From a checkpoint of a small transformer trained on Wikipedia.
Size: 9 layers, width 192, 3 heads of 64, MLP 768 GeGLU, 5.51M parameters.
Architecture: LayerNorm before and after each block, rotary positions, no biases in attention or MLP, capped logits.
Training: a variant of Muon for these matrices, 282M tokens.
MLP neurons of a small language model. Each row is named by its layer, matrix (gate and up: input weights; down: output weights) and neuron, and shows model dimensions 64-159. Each number is 50 + 15 x the weight over its row's rms, rounded and kept within 0 to 99. A neuron's up and down rows have the sign that makes its largest values positive.
After each neuron's rows, "fires after" lists the tokens most often just before its 100 highest values on Wikipedia text that the model never trained on.

L4.gate636:34 51 50 47 30 51 47 48 49 51 19 37 35 40 19 35 62 57 84 59 38 56 43 32 48 52 47 38 40 42 61 27 64 36 99 38 55 35 56 40 75 65 62 46 49 48 50 42 65 40 32 46 40 57 68 41 58 23 57 20 38 47 45 57 54 90 57 55 55 44 27 60 52 61 51 28 36 50 69 56 60 66 72 57 37 81 47 38 31 39 54 47 39 42 46 20
L4.up636:53 69 46 36 55 32 61 46 58 21 35 26 52 59 26 47 65 36 50 65 36 48 37 68 48 39 38 46 59 56 94 42 75 62 60 53 43 43 47 27 36 37 29 58 45 47 48 73 46 56 34 53 48 39 68 40 59 50 63 51 54 45 28 60 33 62 39 88 45 46 59 31 70 46 62 32 70 57 50 76 34 60 70 49 59 44 50 73 60 62 33 45 38 29 55 64
L4.down636:63 39 32 29 35 37 48 70 47 40 53 52 35 49 53 63 55 65 29 53 61 33 53 67 50 48 64 70 54 52 37 74 40 34 26 56 77 35 58 44 45 38 59 55 46 65 54 33 65 33 48 57 39 64 33 31 26 67 47 40 51 50 57 53 63 47 51 50 28 69 70 60 37 88 40 45 90 50 42 56 55 55 48 66 58 20 52 34 25 46 51 30 47 56 42 15
fires after: "-", "\n", "==", " Ch", "==="

L3.gate524:61 73 41 35 40 28 64 28 40 43 47 22 61 44 31 62 46 56 29 47 29 45 50 45 83 44 48 53 66 63 49 67 54 43 25 34 44 68 77 62 40 37 73 37 67 58 38 50 81 52 76 59 41 50 32 58 41 53 42 76 26 47 58 73 49 50 57 44 77 15 55 52 69 28 27 79 66 45 34 78 52 55 70 47 62 61 63 62 40 53 81 58 35 36 42 41
L3.up524:10 69 54 59 42 64 48 74 43 64 46 45 64 57 56 69 48 64 24 47 32 41 49 29 55 60 65 43 43 34 63 46 61 65 69 48 69 58 85 55 42 26 52 61 60 59 72 73 51 44 53 56 36 65 24 66 63 25 40 54 33 46 43 55 38 80 35 39 35 45 64 50 72 57 31 62 51 67 58 67 43 20 45 38 56 23 70 53 57 57 41 58 69 51 47 44
L3.down524:55 38 72 54 63 67 27 28 45 68 50 81 29 37 45 29 57 49 48 57 34 59 66 65 15 47 36 67 60 61 48 57 59 32 51 75 47 59 62 70 43 39 50 50 14 62 29 44 56 65 46 30 25 54 43 41 57 51 73 42 25 51 71 70 47 28 82 23 35 68 74 53 54 22 69 43 52 46 35 46 62 49 53 49 58 53 42 49 50 16 60 71 66 32 55 51
fires after: " B", " b", "b", "B", " w"

L3.gate445:49 57 36 44 51 46 66 35 59 46 64 53 81 54 45 23 46 63 45 59 40 13 50 37 36 50 57 31 75 25 37 45 68 46 19 73 53 05 48 57 61 43 21 27 39 32 65 26 44 59 50 49 56 92 63 42 67 44 42 53 71 93 26 64 37 51 91 52 38 52 40 18 51 47 62 46 56 47 31 64 45 42 22 46 28 30 48 62 45 21 43 48 51 45 66 41
L3.up445:25 52 35 53 67 59 32 24 67 41 65 35 60 41 51 49 55 77 54 55 41 44 60 73 55 41 38 64 40 53 70 32 51 45 69 31 44 30 40 51 39 20 42 69 58 31 30 43 39 36 41 52 41 61 55 65 35 54 47 75 67 65 45 64 68 29 57 40 66 49 28 44 26 36 66 55 54 19 37 50 60 46 48 48 74 25 42 26 47 62 59 45 67 51 42 27
L3.down445:66 74 52 52 30 44 70 53 42 52 37 53 47 49 61 61 34 40 51 46 60 68 36 31 41 34 48 56 71 36 30 61 57 73 50 36 46 49 70 56 60 68 65 58 43 61 53 76 62 57 37 60 50 61 43 53 22 45 38 43 31 00 49 26 53 52 36 84 57 29 65 75 45 25 43 38 44 38 97 39 45 51 44 53 46 70 28 82 53 49 48 60 40 56 99 59
fires after: " C", " F", " N", " St", "or", "\n"

L4.gate709:40 52 47 37 46 45 45 69 63 22 44 57 41 41 70 50 82 33 72 90 44 73 65 46 40 51 26 59 41 68 52 42 50 62 59 49 69 71 52 42 75 21 53 20 54 62 62 53 41 36 59 43 49 51 36 45 26 49 51 56 35 24 55 75 62 49 28 36 57 30 34 43 28 37 32 56 62 23 49 61 39 55 41 48 49 26 65 32 65 59 63 66 67 44 53 38
L4.up709:34 56 32 40 46 54 50 60 47 59 35 51 62 56 55 58 35 33 43 28 11 41 39 48 64 27 60 36 35 36 53 34 51 37 65 34 59 69 33 55 24 51 56 41 89 27 59 70 68 47 45 56 67 55 28 53 47 35 65 50 62 65 66 58 27 68 58 55 59 62 61 57 48 67 63 36 32 34 40 11 64 32 46 57 75 11 36 51 65 35 84 62 53 62 55 32
L4.down709:66 36 34 62 50 41 61 67 47 65 34 56 50 51 66 39 55 64 40 49 63 38 46 61 35 29 68 52 58 52 46 36 41 46 41 26 28 37 32 48 56 56 30 54 58 49 61 20 51 61 62 53 62 50 80 54 76 55 12 23 63 67 33 62 74 49 52 24 47 45 47 45 67 24 76 58 58 60 45 64 64 61 67 72 36 45 84 50 63 57 40 34 61 67 50 46
fires after: " b", "er", "==", "ec", "|---|---", "om"

L3.gate387:30 58 64 58 83 15 40 49 59 45 44 55 47 74 38 58 54 55 46 85 37 51 61 45 65 50 47 65 76 56 51 76 37 27 54 27 49 62 55 56 55 33 63 22 80 38 38 48 43 59 26 37 27 27 73 68 80 44 49 49 63 83 52 45 37 57 39 66 72 62 44 67 57 53 55 38 62 37 41 62 48 36 28 23 59 43 49 61 51 41 51 54 50 46 54 54
L3.up387:37 39 13 55 57 61 49 18 20 58 33 43 41 40 50 34 46 50 33 30 57 59 73 41 31 61 53 86 98 67 44 67 34 30 57 47 55 62 30 89 34 49 40 72 71 41 32 79 54 54 23 40 57 37 75 32 35 69 58 49 93 34 29 34 56 60 51 35 50 59 50 50 71 48 37 78 28 45 60 58 35 35 43 52 47 32 37 74 56 48 51 71 59 59 86 55
L3.down387:27 37 99 60 45 46 43 80 63 22 72 52 72 45 30 56 67 45 53 61 39 49 35 75 53 46 36 33 40 28 64 48 53 50 35 57 56 50 74 51 51 76 62 36 51 29 46 31 57 45 52 74 60 45 51 48 50 03 51 69 38 40 68 46 54 49 54 51 60 29 51 47 48 72 37 34 51 41 28 28 40 78 61 46 36 69 72 45 53 69 37 54 26 41 41 46
fires after: "it", " for", "or", "at", "l", "ect"

L4.gate414:50 37 31 67 75 39 32 67 38 38 47 39 16 44 43 49 51 38 58 47 41 35 62 36 32 79 39 70 25 64 29 52 24 59 78 49 63 40 43 45 55 67 35 23 45 45 42 19 38 57 51 37 49 58 39 45 53 82 36 39 52 47 51 65 50 59 29 55 28 25 56 77 62 37 17 67 61 71 42 46 53 29 46 59 37 48 55 36 65 57 64 44 79 61 37 66
L4.up414:65 74 58 62 52 69 43 39 60 56 29 35 44 48 59 44 56 65 77 50 42 68 21 24 73 73 46 65 59 36 36 28 28 50 68 37 56 78 36 72 65 38 54 34 54 53 39 51 63 47 23 37 48 62 48 30 39 65 60 56 48 29 52 68 59 85 27 55 68 37 19 43 42 52 40 58 57 47 36 48 31 44 60 60 11 54 46 44 39 48 66 52 19 73 51 69
L4.down414:28 48 49 56 28 49 77 34 63 44 66 56 48 47 46 52 40 66 35 68 40 38 45 69 44 33 25 28 67 66 31 36 48 53 42 59 33 34 60 57 10 48 28 67 52 55 76 33 50 49 39 73 62 46 79 63 46 30 28 36 50 39 78 31 55 37 27 46 36 20 42 51 73 22 50 34 54 46 23 73 62 51 44 51 52 65 59 69 58 60 52 52 52 52 47 25
fires after: "ew", ",", "ri", "T", "l", "i"

L4.gate67:46 61 43 36 57 66 60 56 76 35 29 38 25 51 61 47 60 59 46 35 61 51 65 34 72 50 52 11 22 50 48 42 36 37 40 66 65 46 51 25 50 62 49 77 45 30 35 16 46 66 51 31 28 52 29 39 69 69 50 43 58 55 42 49 45 47 54 33 47 32 32 57 34 20 48 59 32 42 51 48 62 60 48 67 43 51 65 39 50 25 13 43 42 39 34 37
L4.up67:39 59 44 63 60 78 49 50 53 65 45 51 38 40 63 52 44 44 68 45 52 45 76 47 60 38 44 30 47 72 57 59 53 64 23 68 36 82 37 46 52 37 49 31 64 31 21 49 43 40 72 78 55 89 51 68 46 83 40 39 52 36 51 48 47 64 76 15 19 52 36 44 41 57 44 66 32 40 31 60 32 48 38 56 67 33 45 43 33 37 13 40 64 15 56 55
L4.down67:58 16 34 42 56 15 60 44 66 54 47 67 63 43 59 35 50 68 55 66 37 39 53 60 32 55 43 79 57 26 58 62 51 27 72 34 39 08 48 59 61 61 48 70 34 42 72 68 49 79 50 32 52 64 03 20 65 42 59 85 31 64 36 50 60 58 55 52 59 55 75 34 46 26 64 40 39 50 52 39 54 38 47 45 39 74 32 31 64 35 51 52 53 64 62 82
fires after: "8", "id", "ir", "o", "et", "4"

L4.gate593:28 39 53 54 54 48 42 34 43 83 39 57 37 49 56 62 44 58 42 48 54 29 64 40 47 66 46 35 45 43 33 58 39 42 62 39 55 45 52 68 54 77 62 79 39 49 72 63 77 56 65 31 63 53 65 47 15 70 39 41 32 49 29 45 57 66 66 35 44 47 69 24 48 48 54 13 39 52 64 70 13 61 62 52 51 50 64 46 41 37 32 76 32 46 42 45
L4.up593:42 36 49 50 72 56 42 40 28 16 64 51 43 69 44 53 71 63 36 48 53 52 54 61 78 32 40 62 77 65 45 31 24 53 31 13 56 67 52 53 39 43 28 34 42 40 62 71 34 64 54 24 22 52 64 38 47 52 64 40 54 65 17 61 45 48 71 37 61 33 59 62 62 80 57 53 76 71 55 82 57 49 36 66 60 37 54 43 58 48 59 42 48 35 22 55
L4.down593:66 58 27 57 61 45 60 62 44 90 31 24 56 36 62 47 57 31 40 45 24 65 79 56 43 91 46 59 63 47 13 47 48 52 65 54 57 48 52 31 37 64 50 33 51 49 37 33 43 51 64 54 62 65 70 50 21 40 66 53 56 52 59 76 51 37 76 66 46 89 45 39 53 48 69 61 57 32 62 20 47 56 52 76 30 21 62 42 36 39 35 51 75 53 33 45
fires after: "-", " |", "a", ".", "0", "\n"

L4.gate610:51 65 77 36 42 59 79 61 63 63 34 55 50 47 75 35 46 50 61 53 53 22 48 56 28 26 89 39 32 43 44 52 40 45 43 47 61 65 60 74 34 71 48 39 42 49 49 53 52 59 32 59 57 25 60 80 67 67 66 20 70 55 46 42 50 49 65 48 70 39 53 39 64 52 37 37 59 87 46 34 36 44 23 63 43 39 49 60 47 42 58 49 57 39 54 26
L4.up610:66 40 52 40 49 59 63 44 36 52 48 64 49 52 19 60 28 53 56 59 58 40 63 42 62 59 22 55 39 60 48 67 37 60 45 20 68 44 29 70 63 35 57 62 50 57 50 44 59 31 20 36 45 47 35 68 34 20 59 32 46 73 40 49 46 70 40 63 55 47 45 61 20 34 50 64 30 22 23 53 69 33 52 42 56 65 40 61 57 54 41 41 52 65 38 86
L4.down610:54 30 49 67 69 48 35 33 45 60 43 64 72 68 64 63 36 53 63 45 53 56 58 65 36 24 53 52 43 25 56 46 63 27 54 61 34 36 62 55 50 64 43 27 53 47 33 52 49 72 58 44 44 42 42 15 64 88 51 58 56 71 48 59 66 46 81 39 32 48 60 48 62 43 78 62 43 63 65 21 33 49 49 45 72 56 69 57 26 64 46 38 79 40 62 39
fires after: "7", "5", "6", ",", "4", "3"

L4.gate764:52 63 36 56 37 62 57 49 48 18 76 35 53 53 15 42 39 45 52 53 75 77 50 46 60 41 39 74 59 52 59 46 31 55 72 33 68 56 40 45 60 63 32 67 40 31 52 19 53 55 59 32 63 58 24 69 51 49 26 33 69 75 33 38 47 59 65 37 65 63 61 31 53 39 60 66 63 57 49 41 78 57 40 68 56 17 25 45 40 36 29 57 53 46 75 40
L4.up764:66 63 28 23 51 46 71 76 28 51 42 38 53 59 42 36 57 89 41 31 60 54 38 31 72 56 21 47 43 72 43 48 34 82 36 37 49 58 21 38 41 61 75 53 43 35 56 43 52 50 30 67 72 64 64 65 34 43 41 51 55 56 63 67 50 43 50 46 74 42 23 50 55 44 40 36 64 54 46 50 52 38 63 56 84 42 14 44 60 39 38 82 63 56 82 48
L4.down764:52 30 77 69 68 48 52 28 74 38 67 71 35 44 35 47 61 31 56 72 69 40 60 65 56 47 61 58 33 52 37 49 46 26 57 38 54 44 71 42 49 58 20 71 77 54 55 61 50 50 43 35 39 25 08 58 63 64 67 73 86 55 54 37 42 53 51 66 57 30 53 58 59 58 45 03 51 37 44 28 68 42 29 22 61 56 61 44 66 55 55 44 74 39 68 62
fires after: "2", "4", "5", "8", "1", "6"

L3.gate230:17 37 92 64 49 39 41 52 48 45 55 59 60 66 27 20 50 43 50 71 31 28 42 63 67 47 39 61 72 49 40 36 25 54 36 37 48 38 66 48 74 42 53 49 80 36 67 26 64 42 48 45 26 45 88 41 58 53 54 55 53 61 31 41 56 39 32 56 44 38 45 72 42 16 32 64 75 58 75 75 46 48 70 35 58 33 38 44 48 42 42 67 49 79 44 69
L3.up230:36 48 43 58 55 62 63 57 26 13 57 52 56 57 66 46 35 56 54 45 45 65 37 33 58 48 58 39 32 35 89 36 35 68 50 45 69 49 55 61 66 26 47 30 70 70 32 41 56 44 39 12 30 55 24 60 44 60 51 17 73 58 54 61 72 55 31 52 50 43 62 37 64 44 42 49 30 40 34 42 78 37 35 42 35 48 45 59 62 63 47 53 55 67 63 73
L3.down230:49 51 51 35 39 59 08 41 61 58 52 43 47 59 41 52 59 63 51 55 40 41 78 51 41 61 43 49 32 72 36 46 46 64 52 58 53 71 47 32 35 64 64 75 42 59 74 54 58 30 52 62 71 51 78 47 55 71 56 55 58 36 33 45 50 61 44 54 29 58 41 61 54 58 66 42 88 44 48 46 71 78 57 35 31 28 74 63 37 48 56 45 41 49 59 16
fires after: "l", " w", "r"

L3.gate57:30 84 40 76 75 51 74 62 78 32 95 34 29 57 63 58 65 57 47 63 32 43 69 22 61 45 60 48 46 64 52 30 63 48 61 33 63 32 59 57 62 31 40 73 54 50 12 63 39 43 30 45 45 76 58 60 45 55 51 48 56 42 61 81 36 38 23 74 78 43 67 56 52 44 34 39 54 56 50 35 58 40 47 18 23 36 49 50 49 44 44 49 41 37 23 23
L3.up57:45 47 27 45 38 38 62 15 69 53 32 31 55 64 48 60 49 22 47 58 93 42 72 54 36 38 38 55 49 23 42 58 36 46 72 40 57 46 67 44 53 68 58 72 67 58 58 42 31 57 59 22 28 60 59 56 60 47 50 44 71 57 43 39 47 52 47 87 71 47 54 66 39 74 41 55 65 45 36 32 37 66 45 19 62 40 55 52 39 50 39 42 27 51 47 42
L3.down57:63 56 67 61 56 61 57 56 44 48 53 75 51 42 48 36 44 52 61 62 35 34 60 30 61 75 65 47 33 59 45 49 51 39 43 70 51 51 39 37 84 48 46 38 43 73 62 69 68 41 60 38 88 30 54 31 48 63 43 53 56 48 65 64 27 46 60 49 46 45 28 59 50 33 87 31 71 36 57 47 32 23 46 74 38 58 44 45 27 34 57 40 77 46 64 32
fires after: " O", " com", " p", "re", "i", "o"

L4.gate36:31 37 77 66 67 50 54 42 20 49 26 52 31 60 65 71 45 68 43 48 63 42 62 53 22 68 54 41 12 63 44 36 36 46 58 51 61 71 54 51 57 53 62 33 43 48 80 52 45 31 39 51 64 49 69 52 51 42 52 57 28 36 71 53 65 28 44 50 54 57 66 14 64 64 54 59 28 74 55 54 41 32 60 58 52 42 27 58 47 43 56 56 42 67 24 39
L4.up36:49 62 69 49 61 65 45 46 78 49 44 46 57 61 38 35 26 55 40 51 37 43 57 51 27 29 45 78 67 44 63 50 55 59 35 63 47 44 27 47 68 46 55 59 37 84 57 59 52 51 58 48 52 66 58 37 44 39 48 65 51 34 57 58 48 77 54 40 44 55 71 44 50 63 61 25 54 67 52 41 49 38 34 23 48 75 56 63 72 55 42 44 81 83 35 50
L4.down36:57 34 40 41 53 33 30 59 40 70 42 24 61 48 55 39 80 52 58 46 33 57 47 30 88 33 46 57 52 29 41 35 35 30 52 39 55 38 63 18 53 37 33 52 62 31 27 24 37 77 59 65 55 22 54 51 53 68 23 18 45 48 36 37 44 59 72 55 54 27 52 31 62 46 42 46 44 48 62 43 44 47 67 62 63 40 73 36 38 69 44 52 42 47 49 17
fires after: " ", " H", " G", " B", "H"

L4.gate49:54 50 42 40 71 66 64 75 51 38 47 51 45 31 25 29 64 55 19 61 67 37 41 34 88 49 45 47 58 52 44 78 62 53 71 55 44 34 55 36 37 49 49 47 54 63 67 40 26 57 80 39 74 38 50 67 37 30 35 44 80 45 22 55 50 67 65 62 68 50 75 62 41 43 47 47 35 37 65 40 44 68 51 71 51 30 63 52 43 37 40 64 51 29 41 69
L4.up49:27 34 43 47 36 38 31 64 32 35 19 42 37 52 32 64 65 66 39 62 47 49 47 59 38 38 41 58 16 47 56 55 48 60 54 53 38 66 40 58 30 59 21 50 53 52 77 46 31 28 44 46 40 33 45 48 47 48 30 65 54 42 51 69 36 68 60 38 65 62 48 58 48 58 83 28 46 64 27 46 40 62 45 56 49 30 44 56 68 31 36 44 55 42 54 54
L4.down49:70 52 39 63 55 63 55 32 42 50 61 59 26 24 70 21 41 41 55 32 58 47 49 64 49 56 48 51 85 62 55 46 47 58 61 20 39 67 65 65 50 58 61 42 40 51 43 61 60 57 55 41 45 43 32 53 61 43 57 26 32 76 48 46 71 11 36 48 48 38 33 37 45 34 51 48 60 52 69 55 92 66 34 58 48 52 61 22 50 68 62 49 81 72 82 28
fires after: "2", "0", "p", "ep", "1", "3"

L3.gate576:49 28 48 56 39 53 60 49 50 49 67 47 69 53 46 47 42 31 64 38 35 47 68 63 16 72 47 81 60 58 43 99 71 62 46 52 51 49 38 50 54 23 40 47 42 36 63 48 65 67 42 56 58 43 48 41 58 31 36 31 67 17 32 29 41 52 50 47 64 52 46 46 49 32 50 85 79 60 44 51 63 32 31 62 52 50 40 36 43 48 51 45 54 36 68 46
L3.up576:07 46 39 42 48 36 42 36 65 58 46 49 59 43 46 64 71 43 72 47 50 52 54 76 40 54 61 70 70 56 57 58 57 51 34 40 49 61 69 17 71 50 52 58 52 17 53 51 33 49 44 69 60 34 43 63 51 39 23 56 38 62 28 48 49 54 46 53 40 55 74 76 46 51 30 38 57 73 56 61 72 41 51 60 80 31 59 68 60 41 33 56 52 22 50 37
L3.down576:44 57 48 78 86 34 70 52 59 52 44 59 42 51 34 34 41 71 19 61 43 48 37 40 73 32 54 34 34 47 47 25 29 47 99 57 47 29 50 83 15 57 49 72 38 60 36 48 45 50 50 74 51 50 49 24 54 55 55 37 67 92 64 62 41 71 59 57 59 24 43 39 60 54 72 17 42 37 62 35 54 48 62 37 45 45 58 46 52 65 69 59 60 55 47 25
fires after: " ", "0", "1", "8", "4", "ers"

L3.gate655:62 67 53 72 42 30 50 29 63 67 80 67 33 33 39 47 51 57 45 38 57 51 80 53 27 84 53 37 70 50 37 46 25 42 55 21 64 43 40 45 39 33 53 42 50 32 45 39 36 61 42 70 78 39 81 43 56 46 76 45 41 33 63 51 66 43 57 22 59 27 36 73 67 55 59 62 56 34 74 29 40 22 66 40 39 33 45 56 44 33 43 46 67 31 24 37
L3.up655:46 45 44 54 52 62 56 53 46 32 63 66 59 35 51 51 44 78 53 50 40 48 64 34 70 20 27 25 83 47 61 67 55 41 46 44 42 54 35 30 38 26 43 51 30 91 74 49 79 54 57 63 48 78 41 59 25 57 39 62 42 39 33 62 62 64 33 50 42 17 33 40 52 67 86 36 38 81 61 23 44 44 55 42 38 38 58 35 48 46 53 66 54 23 39 75
L3.down655:54 38 63 39 53 47 45 47 66 47 45 19 64 57 46 50 60 73 08 62 59 63 80 63 66 55 78 55 68 33 49 28 65 31 41 52 46 60 51 56 74 33 76 31 64 52 54 40 63 46 36 48 46 58 62 70 56 50 32 48 57 51 56 68 55 43 52 55 99 53 35 35 52 28 56 44 34 31 39 40 54 61 52 67 56 27 44 22 63 30 59 51 36 13 57 15
fires after: " D", " H", "D", "ep", "a", "H"

L3.gate54:42 56 33 68 35 44 46 40 49 64 53 35 46 45 27 44 46 59 71 61 18 19 47 95 69 46 39 31 29 81 36 29 69 36 55 33 29 51 71 69 34 35 46 67 33 55 43 43 20 45 43 57 32 73 20 75 27 42 41 44 45 30 45 41 28 47 68 48 47 48 72 43 57 39 44 83 86 28 66 50 76 46 30 58 52 63 47 46 52 45 56 51 35 47 48 66
L3.up54:43 43 49 70 34 61 75 50 36 55 37 58 59 39 37 62 49 37 46 55 54 39 54 67 30 53 55 61 45 64 37 48 54 65 47 40 62 65 54 40 63 14 51 67 47 37 43 63 30 33 51 51 43 48 20 61 26 41 47 53 99 77 58 36 63 71 36 50 41 56 66 64 23 30 49 57 86 38 47 65 35 30 45 76 53 31 54 84 54 43 50 71 75 35 45 55
L3.down54:23 17 76 61 46 63 44 62 54 65 58 61 32 58 34 83 42 50 60 53 73 39 41 78 35 16 63 83 61 52 76 25 64 67 33 61 23 51 66 64 59 70 41 62 15 70 52 61 60 43 51 50 61 24 61 20 62 33 59 60 41 39 53 47 50 70 45 63 79 42 73 37 30 49 49 51 31 90 59 24 47 34 67 43 37 61 41 49 40 40 60 53 67 64 63 40
fires after: " M", " m", " B", " b"

L4.gate72:75 23 70 63 36 72 37 36 60 71 44 54 49 49 41 37 63 40 52 62 31 65 39 54 42 32 74 53 37 59 34 69 55 54 31 38 86 52 79 19 33 43 30 62 52 38 36 40 42 63 48 73 46 93 46 54 62 53 50 55 52 63 32 39 37 74 46 39 61 43 33 19 59 64 56 42 47 52 65 39 49 43 42 82 69 33 53 44 59 44 51 72 71 44 44 32
L4.up72:43 40 73 63 49 66 25 49 22 59 19 76 78 63 13 31 71 40 64 79 40 46 39 53 50 64 59 39 27 49 58 39 48 45 59 34 38 75 47 53 78 39 62 38 46 68 78 49 42 31 46 52 30 43 47 53 43 05 77 62 60 43 37 58 66 63 44 59 65 37 34 49 63 59 55 56 34 74 42 49 30 15 50 34 84 37 33 49 35 51 41 76 67 60 33 24
L4.down72:65 53 42 47 41 50 64 06 54 28 28 56 45 48 53 64 42 43 61 48 63 50 67 31 41 90 35 43 27 60 37 68 44 58 39 40 99 51 26 31 44 64 70 64 69 41 58 84 53 57 56 39 54 53 62 37 63 64 38 33 32 61 44 68 62 39 81 76 44 57 62 63 62 77 56 31 45 35 44 36 17 56 43 61 47 62 55 47 46 55 64 55 58 64 50 69
fires after: "2", "4", "1", "7", "6", "3"

L4.gate461:29 45 46 25 43 42 96 82 51 60 42 68 82 41 68 52 40 62 53 43 44 69 33 64 53 44 36 53 45 59 47 22 51 53 64 23 57 30 67 31 54 45 36 65 35 27 52 62 39 60 66 51 43 49 23 57 55 63 48 43 78 26 54 45 58 39 68 60 28 64 51 72 43 34 63 52 27 63 55 44 37 53 28 41 10 42 62 29 47 51 15 46 33 40 42 41
L4.up461:54 50 18 52 43 63 53 16 51 46 25 54 39 63 53 43 55 55 51 35 40 64 45 40 51 50 37 25 63 50 59 30 57 65 53 43 82 45 60 54 83 61 49 49 27 52 41 50 66 58 54 79 56 61 45 71 34 75 62 39 49 64 47 48 55 80 45 60 57 65 61 73 67 28 61 75 49 53 41 66 29 43 48 29 61 36 33 36 70 22 45 35 70 46 53 44
L4.down461:59 64 74 31 55 49 54 48 41 43 51 32 19 44 49 25 68 67 54 42 71 52 43 48 61 56 84 91 22 63 51 70 35 40 45 67 23 13 59 49 40 68 63 85 61 58 97 40 64 41 49 32 53 38 65 40 57 36 59 74 61 53 49 54 48 61 37 37 29 37 50 35 51 42 27 41 22 51 49 56 32 50 24 42 41 68 55 61 53 71 48 63 52 52 32 42
fires after: "ed", "p", "uc", "e", "ce", "c"

L3.gate482:31 62 75 48 48 54 70 78 37 33 43 57 90 36 51 43 32 52 55 42 37 38 41 66 67 76 28 10 38 42 23 33 27 41 19 58 52 58 44 63 76 40 68 35 67 37 63 51 28 29 51 49 77 77 54 34 50 44 43 64 55 42 31 60 00 55 64 68 61 61 38 65 63 46 38 56 54 53 48 76 52 34 52 50 50 40 63 36 68 69 47 70 63 41 49 58
L3.up482:54 61 66 58 37 58 82 73 49 40 74 62 43 55 36 34 26 59 59 52 50 57 37 61 58 57 53 20 43 33 27 29 47 43 40 36 56 70 38 64 46 32 60 34 66 44 56 56 45 39 53 36 26 60 50 52 57 54 38 47 35 16 39 53 11 57 66 60 41 47 44 52 47 53 58 46 53 43 45 36 47 45 27 17 39 51 37 36 53 66 29 70 49 49 21 65
L3.down482:50 60 42 59 43 34 36 67 54 67 69 43 20 79 52 70 50 53 57 51 60 46 58 48 54 36 66 64 73 27 65 43 51 43 52 31 60 38 45 13 32 40 62 55 60 43 40 69 33 55 41 47 02 33 53 52 66 60 35 40 52 17 76 48 78 58 41 49 42 42 41 44 36 54 54 56 55 53 52 68 75 33 46 48 22 59 33 45 35 55 45 34 56 62 51 42
fires after: " N", "r", " the", " n", "st", "i"

L4.gate728:45 44 40 60 62 47 40 42 63 57 76 30 34 42 54 39 57 58 34 43 55 76 65 64 52 21 52 37 10 52 55 45 69 57 51 42 52 83 12 59 45 66 49 16 56 63 83 54 35 41 28 37 45 58 66 43 48 49 65 51 52 36 58 36 56 37 57 48 41 57 33 97 50 43 23 70 74 46 62 55 55 38 25 60 36 63 50 34 48 27 72 56 24 68 47 64
L4.up728:54 41 74 63 60 46 25 47 04 32 43 74 45 68 54 63 54 57 53 43 55 40 76 64 69 53 47 47 38 54 31 53 31 58 58 61 53 59 52 25 38 64 53 38 44 57 61 51 44 43 52 38 62 40 26 68 70 56 29 55 59 79 45 36 42 47 46 75 36 57 51 51 40 19 26 25 34 73 76 21 35 33 50 39 52 36 62 33 46 64 40 67 80 55 60 50
L4.down728:54 43 48 22 51 34 41 62 67 50 57 39 48 21 22 57 34 50 46 78 42 27 52 66 29 60 68 70 46 50 56 62 61 46 12 63 38 17 78 64 45 35 44 35 58 58 56 36 38 50 43 59 39 66 36 40 52 63 74 60 44 37 33 50 50 70 66 34 51 60 58 40 63 73 60 52 50 64 60 78 48 47 57 55 65 57 25 77 49 55 66 33 10 53 33 47
fires after: "im", "t", "et", "um", "at", "e"

L4.gate0:55 24 38 37 24 58 47 60 55 39 67 46 49 73 30 52 65 79 49 54 74 48 42 40 51 78 27 32 50 60 60 62 42 51 34 31 38 17 60 57 59 46 55 65 63 30 56 44 37 57 68 51 73 83 49 69 55 59 26 44 69 42 77 54 24 86 55 71 50 45 53 41 37 40 43 44 61 37 58 64 51 38 51 44 52 46 48 79 27 53 24 34 49 84 71 66
L4.up0:57 61 46 34 65 43 64 30 33 14 41 41 48 40 44 52 48 60 37 60 56 35 32 67 69 41 25 68 48 30 69 59 51 38 77 56 40 56 63 81 50 47 30 54 89 79 44 37 69 22 55 39 21 59 83 66 60 32 56 72 58 66 75 65 31 54 61 45 49 45 53 41 65 34 54 62 52 48 28 48 68 55 43 55 58 65 51 43 54 40 49 53 69 54 43 42
L4.down0:37 53 35 42 38 66 43 68 62 69 57 68 57 46 76 56 42 51 80 35 30 57 79 25 35 73 34 52 34 52 31 57 53 83 33 60 54 54 39 57 42 46 58 50 65 10 64 33 60 43 34 60 62 34 31 23 54 66 49 49 51 67 25 34 56 66 80 73 44 38 39 55 68 27 43 29 51 59 51 37 39 20 35 50 63 25 51 54 59 32 30 71 70 64 37 53
fires after: " C", " A", " St", "e", "l", "oc"